MLP neurons of a small language model. Each row is named by its layer, matrix (gate and up: input weights) and neuron, and shows model dimensions 336-591. Each number is 128 + 24 x the weight over its row's rms, rounded and kept within 0 to 255. Numbers have three digits each. A neuron's up and down rows have the sign that makes its largest values positive.
After each neuron's rows, "fires on" lists the tokens most often at its 100 highest values on Wikipedia text that the model never trained on.

L4.gate244:135107086120137114168164151094175131151116105147122139146147097122139099152123157111156147117136132097122089161131107098135126087161120085131114077139130138126127125118124129126149117114140125151080110132127136136092092171131099122137131122162112190121103144156084124106148129169154171072144177136119149114132165166141155168131125110132127148126105133134128114119154102116141135117143100138127093091135117140164108111119108096139116153123124172121103099151144109146115141143097117115120148140129109141154094126098169146141098086129096113114109139111120162145099118106116159120120121129085128175125134124164167128109109152113104113186130123084133181116141114138123087109095095118140139167124113151163160146141125088122147190158114139142117137140128114120141149163100161
L4.up244:154138133135103152113162170188107143148118145152076143116146151144135129157141147092159167091123139167148124124169088102114079151130144147109143136158123107123126151147155139129116161158174103166107159130127179133136138148145116120113104110133081158126160119143180092168087128131096093144117110198131157088145123152070148094146108091150154161141163152097141147167136097124149162151151164104127161104138104156118143137119194117107102101104125122105100144115118126130133129103129124167121133094138116157149136128139127181121143107131128137115078120154129132126073107148149129111128082144125084129113175117124158147153173130119139108114110151133141122147179152142163105141108118137156120117124127129074114202104093175155098112137164129135145116106094140103144121118144126
fires on: "mp", "tr", "or", "n", "u", "m"

L4.gate664:147143105107105149098122143127126155102157133121127128128135139141108143130120105099125123140113112129105131125168121087145113170148127112137116140113141135117172110124142177128137150134123114126123144145121146094163077165116141102127132154137146122126183142154132163167104164113116150106132138131139114125149174139126137115127112160151127084140154098129149155118141175102126163119115140129109124153145129122125138128119121144129087108151150152112155066122124123151111107113120131121070141119140109131130114117108153137161193099129119154123121149126109105170114126115111147103120120099160109166114134111164117084134101097151111103120127136157169137165148135113120158156139126113116111120124105139117129136111071131143118104138138109130106131096099127158123122131186098
L4.up664:143101143135125171150135167130131140118133089146079121097138143105155121148137147081138185122123143114139151099128099106110153158142119102093155126089123063155159071158116081106108162137116149089161103136163143131113121155158134126143123063135141145150111138107119097162138134140161115167130126148111139128134133117168145155122127155156115100119079094129103110165081119129121140137129113138164132134155138064116125149078140148119121146148104116128139104113160138152088120090159137132094089143108132132108135142099164196135157114134151121127081118193111136132162139125149131127120182116146142196094091163099133178157138121137146148196147139105120112117168158136158138132106128104133132195173140089135127131143126120147145107078136134145094124114130159115132155119111162
fires on: "s", "as", "ai", "d", "ch"

L4.gate310:108095103115127142166040133098090066184103153121103157101094140095164205154133164110127140117152141112178143110096099098136154140159152128134188101168118138086147126139117138095149112101098127167177156129106147104124110161133104109128126152100104141130126133123077136102104118126129125116145112091101159104133103149104128159131117107115120084104149106140123112144121123144135117133109123119151134087104167159164126103109166127102125151146124133142104126163121117116121086138151178138138111139156112128107141134127123128140090118142077091128123144143141130115168133118160136128134115141137123125128185114141122124059114143132125131139107123124115115104156134139071162119178131109094143080110082129095176164137140121122141110116158114114088124114175111084154101091122120
L4.up310:100145103128112174156126118141102141126141099106111118091144121169127112052118117182162113130116129107167146188150089102099126139116170109127123118127126105155111130087115132167138128085109146112092165134156104094138140148129152124141099145158172095107124124115147101105132142152136146120180092136128124126109116153141139097115095122128069133097095129144136116117133122118114137143124114125131121147141171133152100106136157136106116102132133126119113129129165134143100149161051116121118130100129092128132155148159103140115170118124167126116113120117131183113116091104129134134083125144121159119113120158109111101142112132141121163100159183123090134160118129143110163112116172122111110133164115111106108112115139114091129169067116123128152181083095128129138143165133065
fires on: "en", "a", "d", "e", "ar", "ed"

L4.gate91:110130153105091175145141123077130116130153125173125129115130111128152117117185135137115086094121135126120141107147146105091122137167124121112131140122118084155158132108137133115147110081084082142130089124142170164131162090147123104102083134098146120123141113086150159102143150128075117076133128146123125152184117095095129116170122175147098194134153102106123120116137147193158167127129163134130078130073166123162113142129117140141140118136126146121144120119097143063134094108109128108149158105127094183112151112102134103124114123116112084125097124176115132132113151111103115181177136112132156142112095104108108133092112125154142125147122154148105151111166098140113104132126124133133152142129128149109143141120098135080126129144140133108109102122109121138111111204152111
L4.up91:076112130130145168132109120103145131151117098105132142090112151130140119135096163135120138051144088112159139122145123132113122161156132129133113094116098151123145114118113138130147119140134122163140113151147125151169139123140139111105073111138116143145132130144125124110155098116076130109093129089082198156123129073143070131124152138103114173114118144126094109163168104122103127111120178148120067124126146133100114135124087137136112094099111130151109111132125208101136153109094074083182114112116156132123131128140161097129118184173079139077098167179138140121123135151138125152128084128136131147153145137138146098128142140100094132103146099075136082124146113082126125159128130120139155144120140138100080155141135140127108146114118112135146131131136115137099149147165150
fires on: "i", "ar", "an", "in", "ot", "o"

L4.gate1609:105110125121093164135125142106157111155119124099136156135123080137089137133115182102146100144145136122149142147124134148113134105161133164161118111094120083143133167112150078082123117134119092119148086099153141097137124101139134120109130152132154122164144107094112110137162105085107118135146200084155161134103106126154138107116136097125125140142106158133122128136103178193131123107114101148106116095112153113135121113083100119137113103116130143140152106124127092147125080102101113122114134113119109124096132111094131134125141152134185166123146129118120121134100167187103118125161156122120122122139170132167132147135120153129117127131144139105090122152124159088126085109108140128112148137112063119146093147124132101161117118107128120107169133154133161130158163093137121
L4.up1609:119104104132099161163096130097140083176133108084136094164136086142126128133093148082115126159148101163106104137104133149141088093148115134118109131074134127124092135142127105120133096137108123160165142107153158090115137095147134118129073128143130145129131112147127083126153139103117148108103167108135113105084155103130133114116146115129090137152108096106148133116118120151120134117158050148130126160092128145108134124122106106185130150108133179121124108130115107159158109138131162114127148143137110136101160095167133133159140138133149140109133121126079138117121138167119156169116142114114092143118094135158150195177143119100140102134120143116089089113165150147133122131071155130147164127139088130154094158154107111101116116138149135170167172122149129143113130124138088
fires on: "ing", " before", " January", "After", " to", " of"

L8.gate303:146102116135187090118115094083101150149120127126141146112113093132113092096138135071126174148107117130140115170162165120141123104126062137095152120105093153126156134165100090103131097139128128114144169111135094130112126152126149152124128089093125162100122118096088149131179102167149150174162157153109128130164114104139138173150085133105102118120150113143122129136175111095150162116133166099115094145118117070120128145084109153099120113165095134152093129158145137167122135096133175115108123120145083121127120146116156167093095110136126112109131081139122141135123137149131129135121156131114125145166112129040122150118121142171087162150118130062128120113122152139108117177092141111091108180133081134146139127128175094098159149114136161155095147111108127130119126110123152
L8.up303:165141131092184103141093145154135145121128088117125118143185129142148118155147144103142154110116119130133139109133148148092112120150113151118199111105112136138135125116107128102144157100151106188123148090168125110163128191139178128118124127114161122152125121138112149132119141102091132132180156081134187129122141134107132130124142101104145138144160140185097129122125140099132152149108143142154121118106088158142079119135179131134134159151154141140126124131136149151156147185086123145126147121112125148134117144187123145146164089112149128157120122153089116127148141139141096113112092122143117105142134169130143115125098143127103176133143122114154098110114144156172129133114143138141131140153116136206071162133145143116122141162118141152116120130088178153165140142136118
fires on: ":", " \"", " death", " un", "-"

L2.gate1241:118123127168175096115139118123156128133147162138129154161104116103132153129093140137120120144137120113147144098136108080157145120147156113143152146113125112153137066145071125126140112131125111127091156135123147158186179145159138117127132133150146141124182117149121132120092120117125103128128149192111130179104130131102138147135105133156137129169134140135121112104113134136113132144181121116112096139153127136147147129167103160161157142142099162136134089143122113118143101144132098142162139141112150137079142139140144106159114130138087125110139177139118178153152138122118136110133151120149135146084150137121144141164160120133093135131122150176138154132129138155163118150156149122136134144118111153121114166103117092128122164140128106118130160088166090115149133132108148
L2.up1241:124151112131173132144138072157083165113113120112126116163158108109159124132145107133124124142049096139150128142122149095121135154158155147126143105141133117160127112205068149117097152118130106115120127087133107137163141121093125138109124142136116124126183138126130148125138120145148082112126116127131146169115154106114154092108137118141133102122133093132128130148109118125104144167141153147118128092122139142116107096185142176155136138143195162137142168126130094126118128114103145116128149149094148139123137121132110125124173139143089112113115112055094117113136160138098130135124083133117107151140080190116153142129132143089085123128101161134118137118134141184158128112131138143115135110096104144106109161148128137168112148151135106126128133115163082105080123129130119
fires on: "e", "es", "et", "ed", "ing"

L4.gate447:140101092127127144144085084099104118157176115157129146121118166126113076127111135115148113100141153136108119144177120074124081104178137156104135132158100036133109143114142160129109132119142080121106170141124111154135131121144086131142137163113143115147153152128143131132153128152133104107155109107158118137170148163135105144105109145078156141068126128172164165110172129129097125119144114174103181137129137155128104148166142172108144146142134127107145098087121087142141131159150101160136146102115172137136084124155122121130103196089116125161129137101147154122140107155131122094110092133120129131116146137100112163114124125158122119121113073119135161142133109115093145074149141117134105140159088126136158095114162140129143126144114139152125126121108158120123121166146127
L4.up447:138127129137149144143139141098090126171162143135151124076120130107123125201120091093140131137164082124117115132152149161139108128118123149099148126181079073127139141124114129151121104173137122152115090138118079124112143117129103151174120167123179146152123129166132093138200078121111140110085090129130133101163111144151127172150112136103118141097142147141159150157144092136095117123150168127141146129104167160123094168157166146068129175107132101163155117115131136127135126140129100171118116105152151146115095111121154145113121152143102134111119085160169183085171093140124096121130151123126142135158143125127101151169123129164137121136138108125117171146109103123138132087165142116140102126126109162125137101099156157157174132168105081148118158135061125113142105125125128
fires on: " con", "in", "ff", "iff"

L2.gate1420:149143131146128151146108140121141168115097122132109147136120119095123121141147098119158111137080121114127151156114196140132098113118094115082112109119155126137103120141118134161165137158122145159158188095104088138126129137081099148089128128146157107125088150128158137149121093156126130166127112133105123119126092135138174094187125149105117133123107130160109143138120099130140152137111134148165136089131121097086071104148124088132106144139086113136172130117123091114174113132077119088113117113149137164137156162154124089177119120113149087140120093091089118122139114143121137105092143121122095148149137097107166073140096101085103107113106156131160109134153110111126127124148174125165133089113127110120139122106138116128129108090116139164143147149086147143144163087113125
L2.up1420:137140147092134142129132140132145158092133148109119172113133128124110101183106158156114099113106096154114103161108164115124108111144133120129113141120118133179098129119069131155098103153120131093149136103116135150123153159089140110124119129153102099129102142121153117140103077129113131150112100147134127134130076144101171113143126100137129119125117143137124146132106132111118150095136146156172136092129120124127154132126135137118095120129127128132137154095127123106164130171067160141111156152134148143149117138146130128146083113141161148175123093124122115117136115106120129119111161120153077120148166132108156107129097145120119095137125160103140173122119126108144147137080132108160150096143143120129157089124101111094150080129145152128114121123132172154141143070152140
fires on: "ville", "heim", "berg", "ek", "ski", " ski"

L2.gate12:142141070133134131135124108110084125138091166135118129151120108112141116119131172131136167117124135126166117146149159136124131144203117156118147139102095143105127166133138143123171108128149054109140138119122094142128154134150140085166097142135142064145148154144160147145127120147107131132104118124122133183076100111172105151122130160083150072112126102151067100108112149138129124055125167111126104160157138148148122122200128092106134141108122143109071123121170100089112138098135118134139134158141123097093094144097121134159133120120126121118098134113187117161111070146134128131152096142131145167137146113087115083115142153118088144110152096090158144127111097117132112093147147117157142085117064128135144083112124112151133157171173168129136088127136138142133112094096165
L2.up12:149132116179141147126142141136127144118161122125101098182145161137110138113133143099129120164156112114124158117112119108170124120115133123163124128119089130147155160160074122153093090093117132102162112137124166138154122125081137133153127115132136124120136105121154115140143153154104129153124113140134117189139105112128140127150138124125121141086079063099143149086126108137125096146183124141130104140103100129133094122168169145129128130127153211156077138144113147105158115157079151099103125142117121155158113191087141095134146156159136104129140146124184117144124129117152174165145118100122132121158146140148129141150124146135097158137131115114164142125106087176091112101136119129110137112189059140155108133135118128134127072131112103111128110131126132126117126172108121
fires on: "ing", "mb", "vić", "st", "e"

L2.gate276:122130119114115146100122127124121126138142141148159122133146135122124082145090119131095156115151126150118119137144127119151095141145112119121109166152152109130101106157098116139116154156155137110117123155150099121123092137159151138125130132095156117136128096152132144158142091125126138095159121055147115117174125151178139146140160142149115107137103087193108124135149114118086140137116147145149149093080160147146122181074091149143136123142138138126117143165167147096083075087094127130162145118083164100169125105117104155144116138138078131122132148156127138167110133125111140106101144122130132079096156083172163165107101119154147108124103170125091138105112167146127120131165123144128119105090136132067131149156110136113117112110121123135129086141176142149137155106148093
L2.up276:110136104104110126128106119143151132133100076133112131154129146139125084135125066151087150116167106148106152103166082160137123149130122138117069139181148124095135126164153134151141173137131129151137118100132129096153140154156122116092140100107117131114097096140110123101150100117144157119162122112140108146128121173154126113148149154125107150120120116115112152147124084135075177130104183126146163108114164120140116110079126144126172112137145122164124117127168115082086063160106140156135125153078133134139153134103108148118094138141104126142129148121091108154108154153102145164125105118128141103104131135126164105108099132146111119143136126128139151119134200108126125141151133123093131135115148133109114169152086106150106082084140142195107124113139146147150124079123134
fires on: " Mar", " Bar", " Tom", " Ken", " Har", " Mark"

L8.gate178:165122097146105161115142143146143135143110110110142095095102119148120130120169096107137124160132072121078135076156146109133149113148113070123137119113130184125124114148127140166152127175103115094114097115129157148127134108135131098140153105077111145109170131162130128114128149152128148124142163104116129126119111099122130110160140155115096125137147128104084159132112123181157132153111139136109148106120167106122126158108150150085115105184097103175133132137115140134156109121141127124132115113116125109131091145142098130105142142115132130117131125144131144101145116137113133144135094177148130147124188103131142167121096104154142131097131136139085131125112123160163211088100112136145126144121154095106102163151139103151179107112134089124126148129138185106192195159099095
L8.up178:145102097141100164157153138112151116160101104167145144116129168098126146123132128148093133158146062070100149108135155123125132154117128125078126113099131163109113174150134121146140135125123088097161135161154075150154157106131132127091137106141109114105119173119159115143140136140117167129105125091138122125132126131154142079126158130123071109141133088111119150098105186128169142124136167095113133142116133087154123138121102165116097133164104094138135140169136133130155132105191116154103120136119104092127093145096098105156128143141134137141153128119158171133139139160126114134140133130118108148079140143120119147115116104127116125146100126133130119125112125135122214103119122108105129134118140144115109124126159143114124127111135134093097122152130088175165143090081105
fires on: "s", "is", " ex", "i", "atus", "ensis"

L4.gate755:139129131114126142139075124141125107138172116160177131157131158179144130148108166111103131116153141152117176147112117149174134124132099147167104160150156095148112125190133104100135149112089093130163146119123145125091107130112163101094126084117131131138072095091135137096121152149100154144145126111117117140133107122078148146155147147151141086178163161132152159081135090138115147147144123104157142159126113150125146073116146120125121141119107142136132112139138173143140093093120091111154120146062086170126127129103163182124096103098129133176121129106121150133155085138126119165134157122133081168132139127163125130131143169100069121137091147113120130138107091114175147127115114141108104095116135133115107143147092113142093140089144122133105132121129105145125168150170107
L4.up755:165162107178131125108127119133135081094130103127142136115128123161131172141107106103131132125148081129104147143127095105134094118149130074135111157153100135107131107140126134093160125127146139159140104189099152119099146179142191118048113118143128130097128105140136087134112149135118093145083114110169138140151118098124111124159161137137121110135119157121146116158118161149070129131156120090182124112169117120083129117115118099106128156100147143138131092146141123138170136128120105118162142144134149190132063132143110135137096110121139189135093137138064156133137146114131114122147114153085123123150112109119160117109161091141147152153117145084114122167143134125149131103156134144105097135148099087128160147138159133144094139122138158128143096141115131113122146143177132
fires on: "ing", " crime", "sexual", "th", "è", "lo"

L2.gate1189:105129115117174105073157165107130133110118107157149090118133145115156168138101137127117170137106143115140131136111072114105139094146105072137148123150126132137141145099151084118136125139133177098128113136134136169127163135136139125112121108135136070131124102113090116159103128161075083099114134129138146168121080155157139116169125075145151128131139121118121121136129126159122154151151113140140158119122141101106106146118124126135134097119147130146163076115181120137203096142076108107173126181116105122116130150156143097133079173125159139146112080147131147105145098168141128108168142133137096172138143127129105132093146079116125186150118100138126113196090142098132118102117125119123150128113144128087141164109108124165115148143122135160114168120140123128131154140195156
L2.up1189:091122120138152110100152138115153150099100125158154118127137141120174172132088126124129164163109122095138146148096099135099125096133102087126179122139120156145145122103166079139121106138126144114128136149132150152123164130166128097120132116132099105133120107119101109155135112168074097124117117127128142138149093131140142089182117064149173127166120111092134126139111146150156139108150142109153159107122155142085100147111128136110117108153140144131157081148147115158168110141057106077185123177118106112118116168144145100155083164139165155145107099156141147110139124187138139123156135112129100195137145127156098122123103096123136192146137110149132099176113162101122106101135111125163155145112121113102131163127110123146118128130114136138121146132126103132145158151170128
fires on: " social", "sexual", " police", " mother", " physical", " crime"

L4.gate87:104113143131102106147137138180154125080138129158113131144137121101145117119122140112125150147100093204116123158110167158148150141093121129134121167148166091143128164074097142097167130151140108135121133109062197129118118054117182127120116125107106134114118156147147124111151118154125090125121164115131163138148142137181124175157107179125157153119140144141122146121131121104146085146078106149146180120080160119155117111186165099161134136076143129171080166116118113078093158171142170150062103094129097114145123161140096131157153126182098145119110127087125143151148149164106104130144130129121137160133149135141135123147123150140135111171128082117103130138138147203146118122138145106141124117115105127086145138122145118090172123129119132104119137157115124145143174111146177
L4.up87:100156160081122140161126102186141138105109110180092136082188157150101138152125180128159132133173124167103131163150127144135166081098115124118081161123146139124111128127092149114131135177134102143096113129112141129142122122113106135118110127082100102147145156169089078104141086092135110179141167149136146141136154127180106131112139134132114126116117131138141090122120170130151095173149169141156139093147139143154133121137144149142136130111137101153114153151118162121119157141149124103111142132175110124162098087095088164115131130110106134097112096142102142156079113100122137160127117156129125136154121108142105135149105137093128146138119135101114126104148157146109101113091159107112146160124124112101133145161120147117139122129102141132123126127160142135145132173082103
fires on: "F", " O", " Fer", " Lu", " Er", " Bo"

L4.gate1591:144091124140156148134127120118111121129134106074087094122137123149063163154098084130154135156165159143137109158128129103103104130157146119162151126113149142090122112120137134126168124125156141144149132132151144120131094142141148136129112143138132131120119093131173114131126106149111113128112156144112097110105139130084170120200169137130159085117139159159130120120154137123098170114115153085168187084083135136105159135123157114126137125135140144127156108116125128119129119134089086144135145113126127103128128145138116128131132137097179127111156112143127122124134120129090142168063118124132125104128122111102180138128125119128123148136094157143187107189143148159174140094152114111160150107135110158116121144155090160124125148146159131086100142188125134165139158141178171
L4.up1591:180161149164160123170138133132145158142110123113094145142111122171122119117102077157148159139104138108115104147129147124133110153120136143178142117117173125170131108120126151120095109138116136120162131161129119099152093149157112163146108098136143131111107077122133142115119110080123129127098144120093124094139144113093157129142135136095157098152142145148141156128090112149122154121152135106144183112098139164085145105116153158109146117142153124092150135088088137104144123130114135112121138142109099143185141151094164140130119107113155069135087114126129142156150128133151126155127109118113161109093098174091158116121116139100147107168106092143126167134141134162137134093122092146142146141116125098149085140158103186149144124111145147111096122101125178146152087122159132
fires on: " ski", "ly", "ek", " Czech", "f", "ski"

L8.gate817:129091159119123108122089134071099153114144100109160135101112139158128118137141125116104144133139138109092134165140128129117150141133130098097083108124080135147136147085153145095107087148151127089127120111130152146126123186131154145116099112096122118116136105120139137142088121128174147110179148144140138126119155103125093175108125197124151167088134147127131110153188154091112128126128146094135069137175116112110099139128157085152147151147137089123124142151140142105129125135154152175134084089142105124081120105115120150106158140132138115110154099137144145115132107140120112114118114128161114154092123146119147103109134160094121154142107171067106143141121123120127152097129144158051141125104098171128120171089131114165107104148107127110109123134137130140110161139157120
L8.up817:124153118114154171116105084095128136135150088098134199115127125156122082099137167162154152161131138096137130114112139153139097155128119154151095113132082141130130107112202124113120136107182133146126119096157112102110122187110099126137093140151178124095166142118116125143133111113149100087159135139111133101117184112102122148086121149138153126111128139151138118125103139133148114122152152139100118133136127117094093094092144120112139146087118083129165106160155128141110135117145088167169135131131107102097128149123153111165143143125168143116111114127151098112094118113093153137106088117142116122102091092115132106098145140132113142132165121084130093134146121103132151152145170091084159098121149116174155133098156135141124131159130156092115138113121141179104113147133136
fires on: " \"", "-", "/", "de", " at"

L4.gate614:133132111121083109100123122142138175149140101120106143133109126124147135136183125096113109093109120120114170100140141138151125132086133170122125115135110115132154171135087140115130130121135115156127123135152149150142164107126127108111116153167141101196102119120136177131123095144109120154082155150152108151169123133157068147123122137148137128078141135121104132117126118097140115136118145116085139112094123180127115128120169106136108128136142150131121129134128160114123179107151136125127156168151142157149086112139151104128089132104112172098155171097099146125144117110166140082138125098112105131116120111102145125171105137144107167145099058113129113120133153154163129110095116110127152088140178128086194131077118128143154153142122138114128133125112136153137174107113127
L4.up614:099116169133128155109110139122105143129139092119143144132144117156136120102107162145157146127127108135120141101133090093134127113112139155170142121107127118154132131188128143117167091117137096151112133171171114049111113183104110130140114096143140097143145161168102161102095173131134135130146108135122142108151143174095115115157102117127150141141119112128104131129124102098116137151117146110101131134127100160104135111143148128100147120180136121105132153098130081129164142149149179129153127122120131138120075128122109142120151164094109153147132130113118142137133130109087145141127083159136139138143102152099117104113122108117145085136062164148106132125102158117096177101092101104106109126090144133125134109120118106141144090114127059105109104107112155148121143183127133
fires on: "i", "dra", "ru", "ji"

L4.gate1028:113094108098102140074121158124158124141091143106125115160164133159145139130149120123143103144117106148149161091119139088124140114167138158141170113107099136115180175136131116134085135094125099134133147129150093174113128132115200136125121079122130092120142155128131152142147143149103197118177130140160142129174092085140118128136147172119114100138071082157140132139150150120135132117098125126100126130139132089145153123122131134115107156126129147152182135130128107107080143131140131115160138188163132111113149131146113129055121108151099154128126083157127097144136098172150089127162093144123132126107154114146165125113182126122110140126122100129138136137132117140119136136119122143118137122090065112129096135139087118110139137092123092116101128130124151128098121119125094
L4.up1028:120123124133121158113118140109134148126097153101111130121150158133138109105090139158151111098174111131103124056137139152108133135122167130152145118118135089103151114102168097145139181099108118104095145147146126134165171129108119103118121106099170122137160174119147118110115132145096163104133113108113112087103154091156136162123106133141073110133126157131136119152109133166130156131120144125141114134160171114158111109131156100163166135124094093117141117130095123141127119137088134101092165146149088117098149163131105099128143099102138130114134107113109069062107087094093116088145142139100132143120154130149098139112132131136139106140117133115096132142146116165093125138145135102112123133148087159074148160159150131119119086125158135140124138105157155114111146177119094
fires on: "en", "em", " Ben", "a", "on"

L4.gate1460:125129115136126137111120130173113174128132118146099109125107139121147110137101091106085103143163141116108146086125082110139121133155146131097099132130149132123128156109106106167110052111101123132126100146165159102086123123159134125108149133097149118152129097084105156133152105107166120093175162200068118148140114158151137097100142114083092107116152143104136124115104114175168144104148159122129148161118139129153096134095118123144101112154090188115157109139111109137114124115143109134131122130135127135148104122150119125110134100124124150139156102140139112134124161127155082175137134099125184160101124139152109119113125146134188095164152183089119132131090147081120144095136193103135113129174152156130102129123137127093124108137147138155129175110135117149161120153098149
L4.up1460:092172116155138121137097123160145173127094140139110156160135111143127091154114109119111132152158137073088146115129128075152111125149155169144099144136124136110117147157157127161172056149087102103124135134147195116113134143126151136126138122123089091151142128109160129125164094134142105098101121150104102163130120124148142136143101110128080140162147083100129142105136114142143079121176144130137143156138140171125090154109135122162113121132118107129136091087133148123146140112084129103138131113129138113146132166132120097175096153144112155145133125125169135088102100135088094154131130153109128123155102157132099136126136127122187119114176150130115122134098118076150104145106175130127137113164127128192110152152122115147106118122172103161132150099141120127159143155098145
fires on: "en", " En", " Gar", " Department", "é", " Arm"

L2.gate950:118125124109144094092136117126156116153085146070145102128126121141112125074108140139100086192154137088086124078104168117120113145046117100168157127138127173110102163149138128131122115142183134165115109123140130151100088089098093135129110127149140124105141122166104103101107131158135161114125132143117122136143172113156133130112110093080104111124132129144155159126116125135126153211175144143132127102144130135122156131090156145156117119130123139132156140104150110086132137132167200106126128089141129109130164143112108141155092125141147090139173129126127118128168129165121118120131125121099065154110099140080132127168097119099158134124124137135124136143139120126147115131135099167104095163150081131122122132114081069108129140137127114133137153155103101168107139098109126
L2.up950:090122124103125157143114139081141095124137100139130139098150153127152112124103150116090126195129139132087115112099113126179145166118101110128172131101108129128122140161161108147122116124161130170130162105130093119147155127138144118136103156144121101152143122160139155128106193138076129154145133168121052147156136093152103142126102158100102113107143118113113107164086148146102119144094097165137126138133133147132131103152179132161139137097149130138150109126119120094117121165109185131139161130082142143120119159164146133170077142137074075136165161120169152140126147155145132128131136180089136145200123146117137121095106118149152151139118133124140110164140134141090131109115128170115116178100079155143122128143074105135109116134138097143201139119157106135136119111126103
fires on: " world", " announced", " national", " digital", " satellite", " World"

L2.gate1551:133124109177123135150161155140142114105102137118171102105162151133123119166124091084129121167139152098144151137076103110141149172134149113148135137108079097142074101128136126117127147123130131143155109143127120132136139092126160148160150111121115147163059165150148114137162156168122110171122142132143098114089083133108122113152112168128078147135106137107111157110066172155171121124128155104129125167112146133141163138132126122106144128133137089131161146104177169137146125137135103119093120116095114136132093145142143139133110112123105112109135142103103106145112142146128102177123095159144163117134115079116135137161121117151126160142158105111183094089151163084171155123127182172132079110133092129120137115116130139109106125137103139091111138171154124142091124107124163
L2.up1551:129119080123157157166160143137141156125103143107194145086153109120142107136131105109136140118116130088149143151113088102113130152127145171138132146120119115146122075128158132140150114150118123104099105160136109137129101076129137137143180122125106116120049134145129129141160156099137156172122139130116123156087118142127130126115121150135079145158113141105115155122146160115160101127105152112125114191104121138112162149134116135093109142157118131160102152136167132129153097127128128122110151146102131125100131114122158114129112134153139158128109090124142134122111169120138077155171133134172143088116115113111138123162115112112130133136163114105177090103149157090146089137154162154109116132150111115088102116142126149142106146122123098125160122161164111140127133118117155
fires on: "r", " small", "er", " Class", " smaller"

L8.gate1658:123111134180128137111135144122170136150130107108101121168103125122111131184142128131109149091113095093115121119146109127106132094132131124108137151127115133155128134124115071126177184145142121167150103131127123094120137134147116115122155138152137085111122150112144154134175155125164081118151118106138124109122123121068093169163129125110146099113134128108124160138126088137135141146138140112129149132107152143134126119151089103137133118159164142136143137169112088098108135138096136133168129152133113135144111114136172126112150146107138141162126132143154092146145139116076115167147102120135131123143126128098097129104087139088163151160113118127156138126139122103171104118133156103151084092116115134142145115121100078152120144139120141140092106118127122148151135141166160
L8.up1658:134147124146102133100141148112106125181098113080131103129141127114113123142096169151104118116142129120110141113141143160115131112129064133141114109153106166165071137114148093108131144129131160115163127112060116185094154124194119132149140079123127159097108105127117098143114086131130105133140081118129150146113125112094094154139117140128149156151141105093125114123123141154121183104123098129108109133161090117132136145129124105111105122174137098115146082150122109139091176137110167124144128165149151119137113137111129167128161152128173116132079125099170122126165131176119158144156077137132153132133129098105098127104121155118169147131108128130134124169118118136049149105094109127122088134128140104127134135112122117169147132109150152116152087123130133070126114099123129
fires on: " by", " of", " \"", ":", "-", ","

L4.gate897:144121125146091132118165148174102152177121109148153159099204136108146131123146104153066103144120136181120128132099131170106163101084131128125145114161114122160064071136143148123084160111107090114114088122113152144129105148153178131133120128123139112138114120112125070131134099118112113185117125118121160120124117109141133134165131158149112132128121085109141158102124149114111114110113138128121144104132118145128105157146119189131137087129088124155104107083117145131151118120134135096154167117134122123112141160138136119125094127096145116116106143096103163191191142154127119122129120115126143131129114174099141132120111120114125120124127102134097126134133144114072175113130144177127135123135103143132135136145079079115143122144162125160119133151122120111171128194094114
L4.up897:092096128133119131133160136149153163077125133134155148106113106117101134108136124174082129090102138114126118120115126099140152149146176112166090155147108145106117145168153087105148164145127132140124112138108118117166098136089112156166113127138133116114166122150156129158125122113123149101154126164163101092095109083174144126167117114136108171122129094126151110161167124164091085123118152118154100160099153114142131177122172126095138131136165125079148158116148106139145113092177154133113150146123113149115070104132122104103119135145126142123084151104141133062163118156135117131150106175175134179115137125142136106108186125095088155146154150152162121128165100163111116095118103089120125143135162182115121132124163179162117131156110099092138090101153125180126122142110146
fires on: "i", "ry", "es", "s"

L8.gate506:082143117139164129115132148123157172141111126122177164123123061151088102136146139122137128132106139133068152127163155131134122124158138065169155107120102182119129123112096123092113113116121152120124157148113156130092141108155145138135137153132102116113160133096081109160160130144133087099120175124161170146124122130160122099093134127098135126136115146102118120129117141116160146165121137109120102114132108140129195174120132127143129114141123143127101159098178076090095143102144129134140138140135125111166103133101136111105163119092212136133146161116127125168105145118156146145154103129137133112107115145141133126159119100135114158109108118122138134161142136147149132161111101099103153109147095129092133124119117122094147108149116125161148124167142076154129103089137128
L8.up506:098149114134113154136148159088142132083095128116124159103120100129156111105161167149133138115135133109096162112165108108125147164143115151111112104089127143092126111151088153083129136093128154115108119132161122111105102125132136136147181107125181135157119094124131169124131160147126142171148123072146128128108106121133102151096150122172135159092105143148124109159127146150152139193142134159132103134111137120132187145110111087129152142114129148166095106088075153167124136103116152148088086144167115177132095105154175127099150151178139140127132082124081125103088112108108099126127137141120168144140118101142123124102133152088153152134137117132154139125145109129094169103123127103104113162110164151125172150141127157119173141122125110153124065143121132147094116134131140
fires on: "s", " side", "ers"